Weights of a small GPT-style language model, trained from scratch on English Wikipedia: 7 heads of 64 (1 for keys and values), normalized queries and keys.
MLP neurons of a small language model. Each row is named by its layer, matrix (down: output weights) and neuron, and shows model dimensions 272-399. Each number is 128 + 32 x the weight over its row's rms, rounded and kept within 0 to 255. A neuron's up and down rows have the sign that makes its largest values positive.
After each neuron's rows, "fires before" lists the tokens most often just after its 100 highest values on Wikipedia text that the model never trained on.

L8.down898 [135  69 113 134 106 110 132 116 128 168 114 158 123 108 113 129 164  93 138 123 139 167 143 183  72 105 156 149  96 110 161 133 133 127 107 158 191 117 153 150 153 133  88  58 121 112  81 132 163 141 140 160 106 100 104 176 115 150 141 136 133 153  95 165 122 125 131 118  98 107  80 132 154 124 154  91 184 126  97  79 136  95 142 138 138 116  95  96 120 118 131 144 115 128 102 162 164 123 157 128 132 137 111 103 189 186  98  82 116 138 109 140 107  80 139 121 104 105  91 131 126 131 160 115 131  72 149 106]
fires before: " ", " as", ",", "ing"

L7.down512 [122 111 160 104 121 104 135 122 189 171 138 161 133 139  92 115 114  92 132 134 192 136 126 154 113  96 167 118 162 112 116 137  96 116 174  90 106 125 129 144  77 198 132 143 133  82 106 137  44 162 127 125 111 172 125  95 157  88 138 116 124 135 164 122 143 133 115 142 195  69  99 127 132 145 151 181  91 108 122  88 110 154  98 101 118 186  94 145 116 179 188 115 103 122 103   0 133  87 123 164 125 152 102 153 120 131 139 132 156 151 123 136 120 118 172 154 119  72 151 120 160 125 117 125 132 113 197 179]
fires before: "-", "|"

L10.down245 [123 114  82 194 173 131 176 128  93 128  71 106 134 115  94 107  96  97  73 118 120 147 134 151 138 142 124 112  88  96  80  75 105 215 137 125 113 127  94 113 151 171 121 118  70 168 166 111 118 119 138 156 189  99 106 142 124 105 113  92 147 193 112 143 123 133 162 130 150 184  83 109 127  82 126 126  81 211 135 116 109 137 120 135 198  78  82 171 120  86 102 106 109 149 112  87 119 146 120 113 164 138 152 158 144 153 110 158 145  83  99 120 113 155 119  72  84 167 108 174 127 180 172  80  74 102 106 148]
fires before: ",", "ull"

L9.down1271 [116 188 164 164 116 179 138 139 120 189 129 105 133 127 124 118 136 101  87 171 107 122 142 148 151 129 104 161 120 104 132 120  70 168 136 141 142 147 113  74  91 124 169 179 173 142 228 118  96 100 181 102 139 157 124 168 115 135 129  71  89 162 114  95 137 105  98 107 142 113  96 127 102 151 131 141 125 159 157 101 140 194  73 116 136 135 116 128 111 131 160  86 112 146  90 129 103 130 125 123 142 127  86 156 174 136 131 100 145 198  72 104 139  91  95 141 124 125 125 115  99 130  62 107 124 134 101 128]
fires before: ",", " the"

L6.down101 [130 146 182 154 124 116 130 110 178 160 167 102 184  94  95  94  88 136 139 135 124 133 149  99 112 131 124 110 211 139  97 163 148 133 152 149 163  93 214 161 154 117 129 153  81 171  68 103 135  99 102 117 125 113 115 166 157 129  67 172 167  90  97 180 117 143 110 124 114  75 155 136 148 103  93 115  98 132  83 137 188  77 158  99 116 165 232  87 147 131 153 124 113 211 170 162 173 124 120 138 112  86 111  29  69 135 168 140  99 153 144 125 126 143 137  83 155  94 107 137 125 169 132 110 140  91 153 130]
fires before: "0", "1", "200", "2", "4"

L8.down666 [131 124 116  89 167 101 169  77  69 205  88 135  69  79 137  95 132 110 127 137 156  84 120 151  94 144 170  83 125 164 142 126  91 149 175 156 171 147  85 166 122 102 121 167  75 102 130 136 163 118 152 149 147 116 126 147 126 116 205 144 149 179 161 136 136 122 152 116 101 121 188  95 139  91 105 103 176 167 143  86 103 115 135 132 126 175 140 109  97 163 108 154 124  94 111 123  80 109 164 111 116  94 150 181  78  62 163 138 108 139  65 109 152 107 156 171 127 203 115 124 157 129 104 144  96 110 139 123]
fires before: "3", "4", "2", "0", "1", " of"

L10.down716 [143 174 153 166 147 127 149 104 101 116 151 172 127  93 140 151 121 163  90 140 101 122 107 154  91 117 123 118 107 112 122 140  95 163 188  95 120  47 110 144 124 129 128 107 132  84 209 136 158 138 156 186 150 144 116 113  96 106 180  77 136 131 160 153 118 147 123 177 131 167 118 144 102 134 137 167  85 172 129  77 145 119 141 105 148 150 142 142 143 162 140 243 126 111 136 116 159 130 104 141 123 150 133 110 154 124 164 162 132 140 114 113  85 148 138 139 171 123 127 111 156 108 127 173 125  65 115 134]
fires before: "===", "==", "|", "====", "="

L8.down191 [109 141 114 136  73 141 146 129 109 144  74 117 159 102  77 116 190 137 102 157 141 103 153 131 135 144 116 151 149 104  63 128  93  88 139 162  85 107 117 177 158 171 139 136 130 122 154 115 109  86  74 143 133  88 130 110 151 122  90  99  91  67  98  80 111 124 156 107 161 143 133 128  89  92  98 150 128  92 160 142  77 110 172 117 182  72 133 132 137 132 143 104 137 191 147  80  99  93 127  76 177  64 141 100 134 169 171 150  65 159 157 146 139 134  92 128  83  62 120 201 144 164  88 186 103  86 125 113]
fires before: " ", " York"

L10.down1125 [102 111 176 118  87 130  90 125 113 159 149 181 111 120  92 133  88 182 155  70 189 146 132 152 115 118 140 104 184 133 109 123 114 100 135 146  97 143  80 149 129 143 121 112 120 119 148 146 121 119  99 162 154  99 160 158 111 154 150  65  97 115 161 137  75 108  98 159 124 109 106  92 123 108 122 130 163  77 115 154 108  76 106 155  91 144 158 131 157 127  91 109 109 145 140 109 141  69 145 123  99 114 156  94 109 154 150 138 165 147 134 138 113 129 151 164 100 112 132 104 152 178  88 111 126  68 126 106]
fires before: "-", "==", "The", "===", "|"

L10.down975 [132 169 124 125 147 140 161 135 113 110 106 146  92 105 166 114 126 139  73  86 122 173 126 116 120 109 111 118 108 113 141 161 106 107 165 121  95 135 134 112 133 110 123 105 107 126  79 135  90 174 126 125  90 143 121 132 130 185 136 157  94 155 175 171 180 115 154 134 164  66  79 176 131 121 112 141 145 162 138  96 128  98 142  58 169 184 124 167 135 124 116 114 163 167 142 129  85 103 163 128 137 119 115 132 184 190 126 108 151 100 140 207  68 113 119 109  61 148 106 122  72 115 115  55 143 196 118 110]
fires before: "|", " ", ".", ")", " |\n"

L6.down430 [105 142 108 157  83 179 122 193 123  87 135 120 161 167 171 104  93 115 103 194 136 171 112 144  96  99 184 116 126 158 149 128 162  90 136 147 145 113 129 129 103  93 133 141 189  71 117 100 130  95 123 119 184 117 120 136  90 140 138 151 129 132 140 121 152 134 158  94 184  95 122 140  94 151 139 128 168 126 138 158 131 137  79 166 156 131 126 137 125 155 174 135 141 131 110  73 129 151 117  64 105 159  97 110 155 149 133  82 174  90  97  66 152 186  97  81 135 193 128 198 183 125 168  98 151 166 115 112]
fires before: ",", " the", " he"

L10.down1154 [ 98 106 127 157  79 144 109  87 154 145 136 173 189 128 149 103 149  56 145  97 116 155  63 186 111  71 108 148  83 174 167  60 129  74 129 129 144 104  80  83 161 120 122 120  97 149 133 203 118 153 130 129 125 173 120 178  82 169 110 159  52 122 117 125  71 122  75 128 110 177  44 148 124 124 117 141 154 135 173 107 125 168 116  68 157 141  55 109  95 126 185 115 118  76 153 122 138 144 117  77 135 154 115 107  98 166 127 109 134 195 109  80 151 105 125  68 121 147 172 119  76  73 126 137 122 166 111 129]
fires before: "0", "1", "s", " |\n"

L10.down935 [163 144 108 126 117 123  92 152 195 108 186 147 138 127 130 141 146 144 122 105  81  68 133 114 146 101 116  90  69 108 152 123 122  89 142 145 156  90 127  75 162 124 130 133 118 116 131 142  68 130 167 143 160 123 151  72 135  62 158 123  97  97 158 162 148 114 124 135 107 165 127 167 107 116 135 137 101 154 152  68 132 125  90 130  91 158 135 124  24 181  97  74  59  54 138 100 102  81 154 142 197 121 126 140 109 116 150 138  98 140 155 126 137  66 109 139 115 146 142  92 171 134 136 113 108  91 159 110]
fires before: "|", " |", "0", "|---|---|\n", "1"

L10.down197 [142 149  59 199 180  92 109 158 171 101  98 147 174 126 154  90 114 152 126 151 110  87 165 157 117  66 111 104 160 127 164 155 168 171 123 173  98 175 173 117 117 175 113 142 112 104 164 153  51 102 142  79 163 166 122 163  94 161  89 183 175 128 135 104 123 143  99 114  45 144 130 103 149 123  95  97 154 119 154 157 129 124 130 124 126 147 187 140 161 185 176  86 128 155 139 194 115 117 114  80 121 135 114 132 163 136  82 119  59 107 104 125 128 143  87 146 109 118 172 196 119 126 128 164 121  89 128 117]
fires before: " |", ":", "."

L10.down59 [150 139 117 200  82 138 155 145  98 166  83 122  99 117 110 152 118 155  78  89  92 121  71 133  81 175 145 132 130 133 165  69 161 106 125 128 140 115 101  86  85 141  90 132 142 103 130 163 102 100 143 132 133  52  78 172 133 136 169 130 102  81 109  77 102 198 111 163 176 145 152  97 111 141 148 141 123 155 119 133 123 134  83 189 170  62 144 151 155 134 151  92 138 110 125 121 176 119 145 134 129 147 106 140 151 142  99  85  99  93 164 136 185 152  78 146 145 142 122 106 113 143 146 137 132 142 100 167]
fires before: " |", ","

L7.down679 [144 178 144 116  96 158 129  94 122  95  82 148 181 160  61 165 159 186  60 144 116 163 100 179 111  88 106  89 143 145  75 176 148 107 144  83 155 154 100 141 169 117 120 190 144  83  92 104 142 135  89 117 152 126 115 146 132  57 110 105  86 118 141  85 104  54 134 139  93 104 114 119 122 147 186 122 127 100 150  62 109 158 131 145 160 167 142 135 103 196 154 128 171  88 198 114 156 120 118 143 192 135 138 109 193 150 143 180 123 121  79  87 144 123  97 140 138 168 189 214 103 100  72 106 147 127 158 155]
fires before: " |", ".", "–"

L10.down917 [ 96 153 178 115 131 130  73 113 168 123 160 184 147 155 138 122 186 126 109 132 122 149  92 129 118 146 137  84  71 132  90 173  87 103 117 120 189  96 174 125 119 121 116 128 123 145 124 128  94 188 114 140 120  97  99 113 175 106 131 128 135 148 116 184 129 140  66 102 119 160  85  75 110  71 129 145  91  84 130 162 139  92 150  92 114 120 110  68  87  99  98 103 177  96 105 163 195 150  91  67 105 153 158  93 153 162 180 175 140 143 148 139  62  92 144 166 103 115 124  81 147 122 124  62 128  81  99 132]
fires before: " |", "."

L6.down856 [164 133 128 110 122 108  84 107  90 110 193 155 107 132 140  83  85 137 139 176 106 106 112 162  82  90 111 169 142 102 137 152 143  99  98 134 139 106 111 118  89 101 143 127  78 126  85 101 126 106 184 126  99  82  68 163 195 144 160 164 109  86  69 146  41 147 141 142 134 109 117 114 108 132 106  95  70 123  88 181 149  57 108 129  96 118 184 141  77 161 130 113 121 125  99 193  59 149 169 134 121 136 161 105 162 110 147 154  89 106 140 153 108  96 180 102  72 142 120 126  94 141 110 144 110 156 120 156]
fires before: "3", "2", "1", "0", "4", "6"

L10.down1207 [ 76 133  88 165  95 146  95 108 182 139 143 192  80  83  68  97 139 113 138  62 108  95  94  94 148  88 167  98 217 158  69 113 126  99 137 171 104  98 136  86 120 149 102  92 112 199  95  68 118  98 149 138 141 110 178 102 154 108 132 141 126  73 158 138 120 179 103 116 110 123 160 157 121 117 118 122 134 158 117 156 139  63 144 145 149 202 129 152 116 153 108 197 117 160 145 127 164 174 113 154 107  74  94 111 132 148 102 120 117 147  88 160 133 133 106 130  63 117  82 124 145 143  92 132 155 184 123 103]
fires before: " "

L7.down870 [154 180 130 133 164 172 119 116 213 140  99 154 129 130  78 168 152 194 128 170 161  94 172 132 122 116 117 134 108 149 175  99 152 159 120 106 178 119  86  79 120 169  76 150 116 145 160 169 123 158 155 167 122 157 159 123 124 150 147 177 105  85 197 122 137 127 229 169 127 144  93 165 114 126 133 127 100 126 146  64 149 138 159  86 135  60 103  78 165 104 135 124 132 123  92 153 189 109 158 193 123 201 156 140  79 123 189  97 148 101 166 159 120  34 117 107 145 188 152 104 113 133  84 135 142 115  62 164]
fires before: "0", "1", "4", "3", "2", "5"

L7.down545 [130 155 145 171  92 172 153 136 100 127 166 131  62 159 131 122 144 130  68  92 106 158 128 115 125 135 135 195 125 120 142  79 181 175 119 148 197 211 135 119  80 157 121  92 118 102  97 125 136 127 181 120 145 125 143 178 141 119 152 102 122 125  95 144  86 137 146 167 123 118 132  96  93 205  80 184 124 159  95  78 172 123  55 127 176 135 112  43 130  89 152 171 116 108 144 148 126 159 143 107 102 159 139 163 156  84 104 139  67 101  82  86  96 116 149 107  53 171 155 127 110 153  50 158 104 143 130 133]
fires before: " the", ",", " his", " a", " they"

L8.down854 [ 99  95  99 130 160 148  94 159 136 156 171 101  85 118 125 127 100 108  61  99 143 119 138 163 142 135 140 187 145 142 144 111 126 117 108 100 155  71  70 119 163 115 132  62 141 168 161 122 109 121 217 149  85 140 163 162 134 151 133 113 149 144 142 118 167 175  88 160 141 117 137 134 131 161 115 138 100 157 134 163 125  92 127 149 137 169 112 123 108  83 112 106 103  91 198 115 146 155 164 139 138 149 150 154 121 149 118 146 131 105 104  62  83  75 101 188 149 110 138 153 152  88 172  95 116  85 121 159]
fires before: " ", ":"

L8.down410 [128 149 109 132 133 151 127 118 118 100 116 108 166 154 156 113 140 128 121 147  87 113 110 158 190 105  97 122 154 105 169 144 181 115 118 148 158 127 147  91 101 130 138 180 180 135 140  82 124 110  73  78  99 181 166 119  79 155 158  97 127  85 157 116 129  73 147 189 150 168 110 153 149 102 144 100  86 142  64 160 188  87  62 116 146  96 194 106 113 152 122 156 141 117 135 109  79 110 154  68 154 121 117 124 180 102  99  97 127 122  60 107 199  84 161  95 194  67 116 106 134 165 104 113 156 154 163 154]
fires before: " |", "–"

L8.down737 [127  76 144 125 115 100 149 107 178 170 138 178 105 141 108 139 151 133 164 157 154 161  87 130 114 114  48 135 117  86 136 119  83 130 128 130 172 154 188 113 148 146 141 146 158 164 136  88 126 133 134 127  83 151 123 122  96 142  96 146  55 133 150 148 166 124 164 152 171 104 137 132  85 139 140 139 113 118 158  94  97 139 171 135 166  97 126  89 174  88 168 136 146  63 137 129 114 106 164 120 179 119 107 149 118  80 109 133 178  82 130 133 123 102  75  87 125 164 146 113  90 115 163 130 129 209 131  91]
fires before: " |", "-", " -", ",", " Lin"

L8.down973 [121 148 126 156 122 158 146  88 126  80  90 107 136 120 139 117  67 202 145 135 131  77  79 112 133 142 123 184 176  84 136 166 161 162  98 186 131 160 166 222 160 132 130  91 105 103 164 154 194  98 124 146 139 165 154 101 139 152 130 125 174 127 116 164 143 176 115 109 168 113 153 150 130 164 105 126 156  65  35 137 161 174 123 118 162 134 120 121 163 100 175 179 159 154 136 126 131 130 112 138 113 150  66  92 153  89 125 175 116 168 203 153 154 161 108 127 133  82 145 144 168 127 159 157  98 114  62 139]
fires before: "),", "–", ",", ").", ")\n", " \""

L7.down296 [171  85 131 152  73 136 114 127 114 157 148 149  94 159 135 133 108  66 100 124  86  53 177 122  88 117 178 158  60 117 181 180  59 116 143 143 138 105  89 158 108 134 172 145 115 133  88 150 107 159 118 130 176  72 150 128  91 127 111 117  97 123 107 137 122 135 213 122 158 139  77 147 140 124 111 144 120 165 122 163 135 123 150 128 109 159 167 197 117 107 103  72 169 148 145 115 134  91  82 185 125 102 197  97 132 134 136 123  95 119 118 123  89 135 126 144 144 131 109  90 129 116 149  77 131 111 133 146]
fires before: ",", " "

L10.down1224 [136 186  99 168  99  89 124 121 150 137 103  78 109 115 152 125 126  90 104 111 127 112 160 130  94 118 159 149 141  92  89  98  87  86 152  78 138 146 118  92 136 173 132 119 236  96 133  65 134 137 112 100 155 144 165  99 118 101 145 137 131  92 175 124 150 127 128 104 171  99 150 136 137  92 115  81 149 159 133 114 120 134 105 104 136  98 124 123 185 123 140  59 105 125 157  94 166 140  97 118 160 189 185 143 186 123 102 172 141 128 123  78 143 116 153 106 147  65 106 160 103 126 126 133 148 146 123 121]
fires before: " ", " of", " US", " about", " ."

L8.down455 [174 107 189 136 110 130 122 125  90 201 116 141 123 149 135  87 103 156 112 156 102 164  84 130 125  87 134 109 167 152 109 109  63 132 140 147 127 124  95 133 131 148 196 168 115 114  98 120 138 146 146 108 139 108 132 118  98 121 194 104 168 159 176 129 103  86 128 137 120 172 154 167 167 106 138 118 133 158 119 119 115 161 175 109 139 161  77 135 103  97  91 162  57  90 171 110  95 114 112 151 159 117 117 119  84 128 123 162 164 120 119 121 111 107 116 156  73 103 142 100  98 132 129 100  98 117  63  88]
fires before: "-", " a", "ll"

L9.down232 [ 76 146 123 100 107 142 129  93 177  65 121 134 160 136 197  98 161 117  51 177 132  61  60 126  95 123 126  96 133  61  93  83  68  82 140 111 128 125 127 132 187 102 127 167 118 129 175 118  42 144 127 127 104  89 130 127 113 131 155  86  98 116 112 102 121 137 102 117 129 103 141 153 119 177 127 143 148  98 162  95 134 135 162 148  81 137 106 150 175 158 107 115 170 135 119 134 180 133 121 150 110 102 110 118 124 181 143 161 152  31 177 114  62 103 155  86 125 142 113 162 178  95 127 140 140  61 157 105]
fires before: ".", ",", ".\n\n", " and", " on"

L8.down1096 [116 113 167 134  75 122  83  98 129 110 114 113 145 122 161 113 129 145 148 137 120 135 194 167 149  56 102  89  58 121 136 152 141 115 125 148 145 114 165 160 205  91 144 113 134 183 151 139  70 111 153 183 132 172 121 165 127 126 139 134 139 146  67 157  85 164 179 138  91 115  97  98  92 152 121 220 146 133 113 178 141 102 144  83 127 137 121 132 186 133 135 106 123 126  75 110  77  57 114  95 186 170 130 214 101 103 150 111 118 105 124 117 167 103 163  85 109 140 106 159 162 184 115 105  80 109 188 108]
fires before: ",", "),", ")", ".\n\n", ".", ")\n"

L10.down500 [151  82 161 153 140 101 161 129 139 172  98 171 123  19 127  90 135 138 176 134 146 186 201 122 180  95 163  98 137 116  96 103 172 109 170 134 145  68  64 191 166 148 120 171 106 122 119 117  84 152 105 177 170 104 154 148 132 120 173 131 127 155 146 107 113  93 124 154 148 132 101  57  79  95  65 107  80  48 184 169 147 180 124 131 132 166  88 126 155 138 108 146 142  99 144  85 153 140  93  99 133  54 124 125 146 175 121 106 178 125 107 111 152 111 132 106 139 147 102 165 105  88  74 200  82 105 139  92]
fires before: ",", " in", " he", " to", " she"

L10.down978 [153  78 118  96 125 122  87  92 155 155 126  86 155 117 173  97 173 172 128 155 167 143 134  93 126  95  94  90 143  62 113  80 155 147 147 130 188 160 192  86 116 182  93 130 120 143 101 120 192 130 123  84 145 111 135 105 169 141  91 144 141 131 121  87 105 160 149 114 128 147  46 108 141 177 177 133 111 117 149 167 178 136 132 101  72  65 146 112 115  69 104  73 102 112 111 107 134 129 108 111 133 131 113 139 225 138 153  95  93  74 176 118 100  79 141  75 151 107 141  94 160  78 150  76 120 148  90 103]
fires before: ",", " he"

L10.down2 [108 194  93 127  96 135 135 113  97 172 141 117 172  71 132 112 138 196 106 176 196 150 108 135 155 138 161 151 124 115 151 151 101 150 117  97 140  96 128 122  86 147 119 116 131 139 128 144 119  59 101 116 116  59  74 107  99 186 152 150  81  93 133 124 172 138  71 157  97 115 132 105 167 140 114 121 158 114 169 156 176 101 110 148 148 118 164  94 134  59 185 144 200 117 116 137 118 175  87  89 143 159 132 167 123 191 130  96 119 154 113 147  96 111 162  83  99 101  80  79 103 205 140 153 154 174 157 126]
fires before: ")", " |"

L9.down386 [148  91 120 121 134 210  69 114 171 130  94 124 142  99  89 138 150 115 107 125 152 113 121  91 198 154 187 123 169 149 117 153  96 153 116 150 134 115 152 123 112 149 158  56 124  95 167 125 163 155  74 155 145 188 158  90 136 141  83 148 111  92 112 138 148  82 135  80 131 132 109  76 163 156 170 185 142 169 131 166 142 130 123 142  62 138 165 102 145 111 143 162 159 141 145 114 139  96 106 137 106 154  87 143 151 128 130 141 165 172 170 105 164 126 106 155 165 163 115 150 123 157 108 127 132 156 128 130]
fires before: " "

L10.down794 [146 147 178 136 108 163 156 159 126 118 117 157 115 127 157  76 135  66  44 165 107 193 105  69 168 137 117 136 144 107 180 145 142 133 183 157 146 134 199 102 167 180 120  95 141 167 168 178 132 142 155 145 178 125  69 117 144 158 144 112 134 141  52 108 165 110  96  56 101 143 158 152 135 118 105 134  68 126 152  94  92 140 103  79 169 139 113 123  72 145 157 110 139 154 159  94  90 111 132  87 111 167 133 145 107 164 148 102 118  85 175  94 115 105 168 112  93 124 121  92 106 119 146  92 162 112  94 115]
fires before: " "

L10.down1279 [122 151 138 150 122 122 124 133 144 141 146 143 104 124 180 146 154 147 137 110 161 151 150 113 107  71 150 105  82 148 159 120 135 148 159 156 147 124 125 135  98 109 123 212 133 123 106 115  38  50 105 104 130 163 181 123 176 140 184 102 174 155 143 114 147 157 102 167  93 149  86 189 116 145  93  53  95 148 151 148 216 156 118 147  91  87 145 138 128 104  68  92 133 123 116 120 143  99 134 136 127 109 153  73 106 197 185 103 103  64 123 108 143  97 124 125 149 127 181 130 143 157 154 129 130 110 113  80]
fires before: ",", " by", " in", " to", " as"

L6.down1088 [183 105 151 134  71 143  92 141 106 105 119  69 110 188 174 153 146 174 148 140 153  91 108 191  83 136 128  97 130  87  81 197 111 142 175  79 126 126  76 135 128  95 182  92 171 106 132 166 148 175  69 124 131 190 129 177  62 149 160 139  98 122 102 109 154 115 152 132 138 149 104  76 181  86 108 129  90 152 135 128 155  90 103 103 125 118 144 116 173 133 139  75 131 144 172 104 159 110 134 104 118 158 124  90 103 154 103  78 108  99 152  67  71  76 105 102 121  78 103  86 161 138  83  80 114 101 123 129]
fires before: " ", " |"

L8.down144 [132 173 186 155  68 138 106 144 142 125  97 108 122 163 134 150 161 187 161 156 193 108  91 134 116  81 171 136 169 137 105 176 150 149 146 111 132  39  88  93 134 136 198 122 125 118 146  60 117 168 202 125  89 127 104 113 210 152 108 146 148 120 167  87 130  69  98 145 145  80 142 165 116  96 104 104 150  71 151 160  97 101  86 126 129 118 123 112 122  74  92 100 137 137 154  69 125 186 175 145 146 141 102 140  65 147 141 158 122 153 158 122  66 148 126  90 180 132  89 163 133  51 150  89 185 179 148 105]
fires before: " |", ".", " of"

L10.down1295 [114 121 146 115 149 129 119 103 147 119 139 180 166  93  92 136 113 255 211 123 133  84 143 122 165 129 145 123 157 152 142 125 158 151 122 152 130 144 110  88 130 168 129  93  76 143 103 169 109 171  83 171  97 182  82 178 194 112 125  79  93  97  86 143 145 116  68 143 114 136 136 100 147 143 141 129 115 181 136 168 117  96 111 130 144 209  97 146 134 135 117 147 129 169 151 166 118 145 160 110 166 109 102 127 140 120 102 118 116 157 175 121 156 123 113  90 123 119 204  93  75 148 116 103  96 126 165 158]
fires before: " the"

L6.down614 [135 127 161 169 175 157 168 101 128 134  64 108 130 148 143  92  86 116 108 172  96 140 115 159 137 128 135 120 130 130 126 161 143 134 120 148 131 127 102 150 156 159 144 201  70  60 129 179 141 151 106  95  82 156 137 172 145 176 123  99 164 127  80 131 145 102 115 150  87 103  79 113 164 170 114 143 117 122  94 158 113  82 137 123 134 157 201 142 134 149 120 121 181 123 120  91  88 151 166 126 107  66 115  76  91 159 148 111 151 145 155 144  83 129 161 149 116 128 143 154  78 149 164 100 140  60 133 104]
fires before: " |", "ai", ":", "ments", "d"

L9.down134 [153 134 161 145 123  72 166 131 144  92  58 137 141  96 110 145 103 134  27 146  88 137 107 120 116 136 174 109 157 178  93 125 167  74 152 118 128 106  59 112 157 110 117 117 148 136 136  66 162 120 186 101 174 123  53 132 115 132 105  95 135  71 106 148 168 191 109 118 143 131 121 135 129 122 150  98 119  85 136 126 135 144  98 125  82 175  96 141 109 129 156 126 194 140 119 167 137 154 145 114 177  91  94 106 136 226 170 116 133 154 113 113 144 110 125 158 143 108 149 128 148 127  89 175 113 155 120 141]
fires before: " |", ")", "°W", "°N", " −"

L9.down458 [121 148 156 123 162 124 131  85  91 181 111 217 189  93 108  95 114 164  88 154 143 114 117 182 139 168 105 150 113 123  77 162  99 182  75 107 175 151 181 133 133  99 137 138  44 141 145  92 195 207 153 163  99 151  63 168 111 114 135 156 117 134 120 131 141 110 180 156 119 129 122  61 156 173 142 101  99  79  99 142 212 143 133 147 106 131 126 117 124  95 168 181 188 115 155 107 141 114 132 142 141 131 160 107 113 154 101 108 130  94  78 147 130 101 136  86 106 164 118 111 130 143 206 145  99 147 144 116]
fires before: ")", " (", ")\n\n", ")\n", "\n"

L8.down384 [164 160 153 165 118 115 105 131 165  94 114 112 126 156 137 143  67 169 131 158 114 152 119 133 163 184 211 167 133 100 149 162 139  95 151 154 158 125 131 132 127 175  92 145 148 144 128  25 134 141 126  80 174 133 123 144 129 190 112 120 130 106  83 170 161 152  62 177 125 120 146  93 115 170 161 125 114 107 131 108 137 129 112  98 130 162 138 136 145 157 163 149 127 141 106  89  84 164 141 170  81 138 113 123  95 153 130 134  83 135 169 107 103  78 143 120 134 126 147 168 127  72  26 124 121  58 136  75]
fires before: " |", ":"

L10.down1324 [150 106 139 181  94 118 133 110 133 165 174 183 113 144 180 120 140 144 116 156 109 171 128 156 111 136 132 129 136 102 113 116  71  82 128 161  75 168  81 131 143 131 156  57 138 203 137  88  97 137  97 128 108  98 135  61 160 123  99 110 122 108 103 131 208 123 180 137 116  92 183  97 122 172  95 162 143 103 115 105 176 130  87 149 168 180  97 147 142 123 147 171  73 171 173 159 130 132 197 135 113 184  98  89 155 122 133 136 111 145 100 132 120 115 145  91 100  64 172 103 163 114 123 125 123 136 180 148]
fires before: " ", " |", "."

L8.down130 [144 117 115 175 129 120 171 148 191 123 132  82 134  96 172 180 156 136  99  98 161 173  74 104 112  74 169 131 158 165 149 142 124 100 156 114  99 130 135 125 102 146  71 130 162 124 152 102 113 114 131 179 106 124  93 149 119 140 151 100 164  86 100 103 150 103 149 170  79 146 152 128 144 125 128  71 154 110  93  93 112 108 201 147 104 186 150 161 146 152 136 130 139 128  84 117 189 109 139  86 115  63 152 152 148 156 155  65 165 153 172 132  76  86 132 113 114 139 110 122 132 185 132  52 166  96 160 145]
fires before: ",", ".", " |", "\n\n"